{
  "n_layer": 11,
  "d_model": 768,
  "n_head": 12,
  "n_kv_head": 12,
  "head_dim": 64,
  "d_mlp": 6144,
  "vocab_size": 8262,
  "activation": "relu",
  "norm": "layernorm",
  "norm_place": "pre",
  "norm_eps": 1e-05,
  "positions": "learned",
  "qk_norm": false,
  "attn_scale": 0.125,
  "bias": "all",
  "tie_embeddings": true,
  "parallel_block": true,
  "init": "normal",
  "init_std_qkv": 0.0203,
  "init_std_o": 0.0,
  "init_std_up": 0.0203,
  "init_std_down": 0.0,
  "optimizer": "adam_variant",
  "lr": 0.000398,
  "beta1": 0.9,
  "beta2": 0.99,
  "weight_decay": 0.24,
  "lr_head": 0.00693,
  "grad_clip": 1.0,
  "warmup_steps": 320,
  "schedule": "wsd",
  "decay_fraction": 0.602,
  "decay_shape": "linear",
  "final_lr_fraction": 0.0,
  "batch_tokens": [65536, 131072],
  "seq_len": 512,
  "doc_mask": true,
  "train_tokens": 1131000000,
  "steps": 12064,
  "dataset": "wikipedia_en"
}
MLP neurons of a small language model. Each row is named by its layer, matrix (up: input weights; down: output weights) and neuron, and shows model dimensions 368-431. Each number is 128 + 32 x the weight over its row's rms, rounded and kept within 0 to 255.
After each neuron's rows, "fires in" lists the words (lower case) most often at its 100 highest values on Wikipedia text that the model never trained on.

L2.up1496 [105 171 161 144  80  39 139 161  87 111 128 159 132 105 180 170 127 140 167 124 142 112  86  65 148 193 154 132 145 142 127 136 112 124  93 131  72 162 128 179 100 116 137 110 140 110  68 129 112 150 146  86 135 165 129 146 163 146 185 113 138 112  99  98]
L2.down1496 [152 163  85 161 102  80 124  94 177 103  49 123 147 129 206 119  77 123 154 117 107 125 115 112 169  83 159 106  99  90  65 108 129 164 123 100 139 115 152 153 157 156 137 150 168 154 128 133 149 178 154 100 127 159 131 112  74 135 145  89 159 114 155 176]
fires in: "as", "to", "in", "with", "for"

L2.up4123 [132 135 166 154 116 136  92 125 121 114 167 137 133 116 115 183 107 154 178 146 129 125  48 119 174 154 107 131 112 148  96 149  74 123 138  54 114 157 137 187  79 117  72 149 136 164  70 120 132 145  67  95 160 154 106 129 154 167 145 158 106 147 157 133]
L2.down4123 [185 160  85 102 110 143 160  80 110 157 152  72 151 123  68 128  71 115 125 143 128 158 144 117 101 121 185 125 115 104 160 161 185 145 140 113 109 134 126 148 141 108 165 102 126 111 138  88 142 142 190 181 130 117 152 137 140 133  85 138 134  85 131 122]
fires in: "in", "of", "at", "on", "with", "around"

L2.up5435 [ 92 225 121 117 165 146 101 198 134 112 134  54  78 142 111 181  71 121 154 127 128 116  85  93  85 144 167 108  93 161 126 180 142 127 120 150 134 167 196 133  78 104 134 166  90 151 110 140 129 141 151  61 135 125 114 102 151 127 139  73 158 130 124 150]
L2.down5435 [169 235 169 170 102 164 132 116 182 116  91  90 142  93 124 135 164 182 143 119 133 173 165 160 110  59 153 139 127 136 169  94 201 117 111 189 138 121 177 149 120 108 125 143 106 112  71  84  76 125  70 118 123 129 114 124 138 141  64 167 159 106 127 154]
fires in: "de", "per", "et", "und", "y", "al"

L2.up1038 [107 159 142 145 145 105 150 132  90 144 127 173 141 143 134 125  80 127  92 107 145 209 150 157 122 137  95 118 101 112 140 121 197 117 126 110 143 147 152 157  85 124 126 149 176 140  97 183 117 187 144 134 120 154  84  99 104 125 115 195 125 147  83  98]
L2.down1038 [123 151  90 240  69 110 110 127 157 155 101 128 145  81 153  97 123 144 144 127 103  98 138 159 107 129 169 150  60 137 110 146 127 159 126 125 119 106  72 131 164 158  87 118  78 137 130 174  40 108 180 157  84 149 219 197 125 105 143  67  81 112 152 107]
fires in: "by", "in", "and", "as", "to"

L2.up4057 [148 169 131 131 163 131 125  91 118 125 206 143  67 142 129 195 114 162  97 177 200 118 128  91 148 114 143 213 130 117  96 130 163 101  95 130 159 111 112 125  80 129 120 126  86 132 127 131 148  81 139 135  91 122  49  80 172 122 116 111  86 170 108 131]
L2.down4057 [130 138  98 144 178  88 129 112  77  65 137 136 106 130 129 166 150 160 191 118 161 122 148 131 152 108 107 112  92 120 114 167 117 170 165 166 102  94 102  95 154 136 115  65 171 136 129 100 100 163 157  80 135 151 116 114 181 169 146 113 124 143 102 121]
fires in: "of", "with", "in", "roof"

L2.up1021 [ 99 146 146 125 155 111  97 199 116  78 142 108  58 143 152 175  58 152 141 145 142 139  88 139 137 117 197 146 169 119 154 149 167 105 124 125 158 102 149  88 116 111 131 167 109 162 129 189  96 167 147 130 107 181 110  67 148 114 136 105  95 177  98 146]
L2.down1021 [182 133 125  87 114 117 161 161  94 149 121 150 132  63 169 103 113 121 117 100 129  83 186 152  73 151 142 138 135  95 193 183 134 116 130 101 132 140 174  88 201 107  80 108 151 138  96 120 124 126  51 186  66  64 123 184 160  52 123 150 164 107 155 163]
fires in: "was", "it", "and", "again", "followed", "later"

L2.up5675 [114 130  77 151 112 125 140 109 141 105 185 144 104 130 169 129  89 167 141 129 183 214 113 129 135  93 105 163  94 163 130 150 141 128 135 124 107 195 104 123  73 121 109 155 134 121  92 204 104 143  82 126 136 127  76 172  91 151 103 148 106 156  59 155]
L2.down5675 [149  75 138 134  92 106 143  90 113 189 153 133 130 124 135  59 129 136 141 164 113  93 128 105 147 131 158 119 129  98  80  85 147 130 121 111  98 157  63 130  95 128 126 121 126  74 134  67  99  84 137 123 127  81 127 110 141 173 170 178 147 137 140 137]
fires in: "in", "to", "place", "off", "out"

L2.up1507 [119 147 139 117 166  36  89 116  87 114 161 138 141 133 101 160 131 147 134 139 147 172  90  69 132 111 149 129 131 152  91 134 111  81 121 141  94 172 112 133 110 127 148 124  92  75  82 131  57 164 146 118 156 122 143 126 107 121 161 145 121 151 120 145]
L2.down1507 [145 110 122 153 144  36 148  82 146 161 128 131 116 122 179 145 161 198 156 123 131 199  92  83 125 117 111 116 135 124 103 118 133 114 182 142 142 144 159  93 206 158 183 131 164 135  85 117  87 131 150 166  75 129  91 198 119 164 104 103 109  98 155 207]
fires in: "of", "for", "contains", "with", "de", "und"

L2.up4990 [152 205 136 117 131  80  77 169  69  97 143 197 100 131 157 176 124 114 117 159 149 130 116 106 167 113 152 130  96 160 154 119 129 137 107 140 159 164  82 193 130 119  95 134 136 105 114 109 168 103  47 126 116 101  44 111 113 145 167 108 126 191  86 119]
L2.down4990 [143 134 116 163 132 148 122  99 140 107 158 188  57 163 109 155 177 111 155 119 121 165  83 120 109 134 180 164  71 166 110 159  85 173 126 122  85 127 143  72 100  70 156  93 128 111 108  55 131 147 140 152  92 122  53 106 109 143  73 125 107  99 134  35]
fires in: "of", "s", "in"

L2.up1691 [117 169 140 123 189 142 105 160 136 113 141 129  87 116 110 184  98 155 152 105 123 112  84 131  79 132 143  99 111 113 153 146  82 124 111 149  76 146 167 130  84 139 102 164 139  98  59 152 128 141 167  42  93 145  82  78 122 129 137 131 138 107 124 110]
L2.down1691 [164 147 170 137  96 122 126 206 117 132 111 138  84 106 119 150 167 136 160 125 184 173 136 152 126 105 141 126 112 133 136  91 149 157 108 150 102 136 182 113 103  70 135 169 162 141  66 103  83 127 107  45 103 101  95 110 111 119 112 177 191 124 146 150]
fires in: "de", "van", "du", "y"

L2.up1368 [107 102 104 144 140  85 110 177 119 147 195 153 135 131 103 124 178 129 126 142 114 142  91 126 140 147 170 158 101 156  88 157 104 102 133 135 143 122 105 141  91 115  81 107 169 109 121 124 176 151 153 174 146 112 121 137 134 105  98 191 133 129 148 130]
L2.down1368 [171 184 130  42 133 149 158  99 113  45 101 125 161 124 166 131  57 153 123 134  94 147 115 111  91 129  89  86 146 182 108 133 174 128 144 129 124 102 183 128 186 151 136 106 131 130 155 125  77 100 108 113 146  72 107 111 102 156  81 120 115 142 132 112]
fires in: "in", "by", "according", "to", "for", "on"

L2.up4087 [108 152 124 132 158 102 107 144 110 154  86 103 114 139 163 134  94 129 110 129 133  94  97 107 107 121 171 102  99 140  76 141 148  94  94 108 128 171 133 176 114 128  77 134 139 111 105 156  80 121  74  56 127 119 107 109 124 183 228 101 134 120 111 126]
L2.down4087 [117  68 124 171 160 119 129  70 121 112  92 107 132 114 203 111 211 169 131 117 118  82 111 159 140 103 147 140 154 204  92  88 100  87  72 182 143  88  90 162 182 141 119  88 148 115  70  71 120 192 121 152 108 164 122 144 191 132 111 164 136  98 156 175]
fires in: "with", "for", "other", "against", "on"

L2.up2627 [135 181  77 122  97 164  89 121  58 120 149 166  72 140 128 171 143 168 136 164 178 134 137 111 150 136 143 177 134 144 114 136 137 130 116  84 100 151 109 131 124 121 152 136 134 104 136 109 107 111  81 105 113  90  75 156 115 130  88 188 138 162 126 146]
L2.down2627 [144 105  99 156 170 101 100  79  90  50 165 146 163 136 118 107 114 135  87  93 131 134 103 132 136 130 133 188 146 140 126 147 112 149 107 137 125 142 154  38 175  70 120  97 102 116 194 131  96 185 129  63  50 134 149 101 106 145 112 125  50 125 115 110]
fires in: "of", "from", "copenhagen"

L2.up4375 [ 94 135 102 164 103 101 138 174  71 190 173 127  98 117 151 176 124 158 105 154 140 104 115 142 168 153 103 132 163 192  57 143 111 126 127 152 132 126 114 114 148 120 189 144  81  40 181 146  96  45 134  84 102 128 123 142 150 124 162  56  76 199  33 161]
L2.down4375 [121 115 164 118 129  73  55 114 168  88 136 128 133 109 164 122 125  97 159 109 184 183 178 147 127  37  72 100 123 116 101 111 164 171 124  89  94 138 144 102 167  98 171 238 155 172  71 147 150 188 164 140 137  99 120 135 147 114 126 155 189 124 114 162]
fires in: "of", "as", "by", "with", "100"

L2.up5909 [ 77 102 114 110 114 130  74 204  98 146 156 204 103 137 154 137  97 135 109 145 134 108  79 144 125 121 145 128  74 187 123 101  46 136 152  99  98 156  91 182  70 136 102 157 202  94  93 106 154 110 166  65 136 151 112  90 138 107 122 109  81 161  93 116]
L2.down5909 [116 117 133 104 120 113 137 128 167  62 102 163 180 128  86 108 150 168 162 118 129 174 104 167 148 103 128 148 109 155 179  74 131 175 130 124 154  87 135 147 208 127 151 106 127 168  88 118  91 135 145 143 148  84  85  94 146 150 188 161 168 135 145 111]
fires in: "in", "and", "over", "lost", "during", "on"

L2.up5191 [160 159 188 133 137 101  99  97 102 165 178 124 142 129 101 174  61 113 140 149 115 147  62  41  75 122 102 117 123  80 104 129 139 133 107 144 152 193  70 121 112 132 155 109 146 111 103 148  88 139 115 104 159 210 150 125 210 117 180 160  61 133  83  87]
L2.down5191 [171 139 132 123  64  91  88 194 118 109 131 107 146  87  90 140 111 142 118 111 140 142 107 115 148  75 117 116 129 125 150 132 217 129 131 132 127 109 104 102 117 166 181 126 159 170 141 130 203 124  98 114 163 100 158 128 111 136 123 149  91 136 102  95]
fires in: "of", "to", "on", "as", "replaced"

L2.up1513 [100 174 153 153 134 140 175 153  96 164 189 139  79 109 149 177 135  84 128 101 151 108 129 156 123 121  85 110 132 158 118 131 206 178 113  85 138 112 116 143 142  56 125 119 143 148 121 191 161 117 135  78 122 103 133 126 103 168 118 140 149 136 117 113]
L2.down1513 [155 163 146 118 156  60 172 196 161 118 119  99  89 117 119  98 150 113 204 120 109 137 160 147 149 134 152 141 182 195 125 100 181 108 133 115 168 138 175 112 186 130 166 116 140 171 144 164 121 120 110 147 103 138 162 213 132 103  64 105 118 134 134 143]
fires in: "of", "on", "to", "in", "car", "zx"

L2.up554 [ 94 155 106 167 103 181  95 149 162 103 145 179 107 166  98  64 113 170 107 108 145 121  64  79  54 142 138 175  96 101 140 133 116  65  78  73 155 123 203 153  93 124  94 152 127 150 142 157  97 166 144 167 112 120 132 127 119  81 120 121 114 124 171 145]
L2.down554 [151 152 122 107 152 153  98 119 118 123 125 119 184  99 165 116 118  69 153 109 123 104 125 101 132 102 141 130  96 100 178 138  91 138  92 135 164 146 139 118 144 133 146 142 103 161  89 140 188 133 151 121 161 101 164  56 124 120 136 132 143 146 146 153]
fires in: "was", "is", "it", "be"

L2.up5538 [141 119 109 110  98 148  96 110 115 181 143 136  96 123  89 125 173 171 145 134 121 186 101  77 114 197  96 149  83  92 141 160 148 135 150 158 160 139 149 119 168 103 115 123 106 155 131 189 108 188  97 130 192 155  90  90 117 173  72 116 107 144 128  37]
L2.down5538 [122 121 149 147 177 120 160 114 139 107 107 128 132  72 159 101 108 136 154 130 103  96  74 115 181 100 142 108  58 163  93 132  97  93 142 159 132  78  97 129 101 123 152 111 109 118  48 104 141  87 106 144 168  95 160 105 107 166 140 117 159 145 126 166]
fires in: "the", "a", "for", "is", "was"

L2.up4550 [127 179 113 112 169  78 122 130 144 143 180 130  75 149 142 105 123 164 130 110 116 158  97  91 129 149 172 185 151 182 126 138 131  59 162 110 127 111 127  98 140  87 150 105 174  97  85 125 114 117 116 183 161 178  72  55 118 160 153 212 101 185 115  97]
L2.down4550 [ 86 102  94 140 134  46 168  84 140 121 134  98 102 155 108 177 177 147  72 159 130  86 140 137 105  83  67 152 123 108 118 166 109  81  90 138 127 140 101 130 146 112  91 147 110 147  73 122  91 163 129  62  56 112 112 155 110 124 155  75 167  97 137 147]
fires in: "by", "of", "to", "for", "from", "after"

L2.up1335 [ 96 144  88  91 152 105 119 117  59 129 182 109 119 146 115 134 120 110  88 140 135 155 132 139 124 146 142 167 120 157 144 137  90  88 112 123 125 151 147 154  77 102 121 126 153 135 114 175  93 126 149 127  90 133  87 117  81  99 134 175 101 117 108 111]
L2.down1335 [121 129 139  99 141 180  95 157 107 123 135 122 140 117  97 172 165 139 132  86 157 120 165 133  98 120  68 133 142 169 157 147 171 137 155 157 130 173  94  94 105 148  81 101 106 146 132 180  99 121 114 103 146 151 154 141 175 111 167 180 101 156 161 112]
fires in: "as", "in", "until", "established", "born"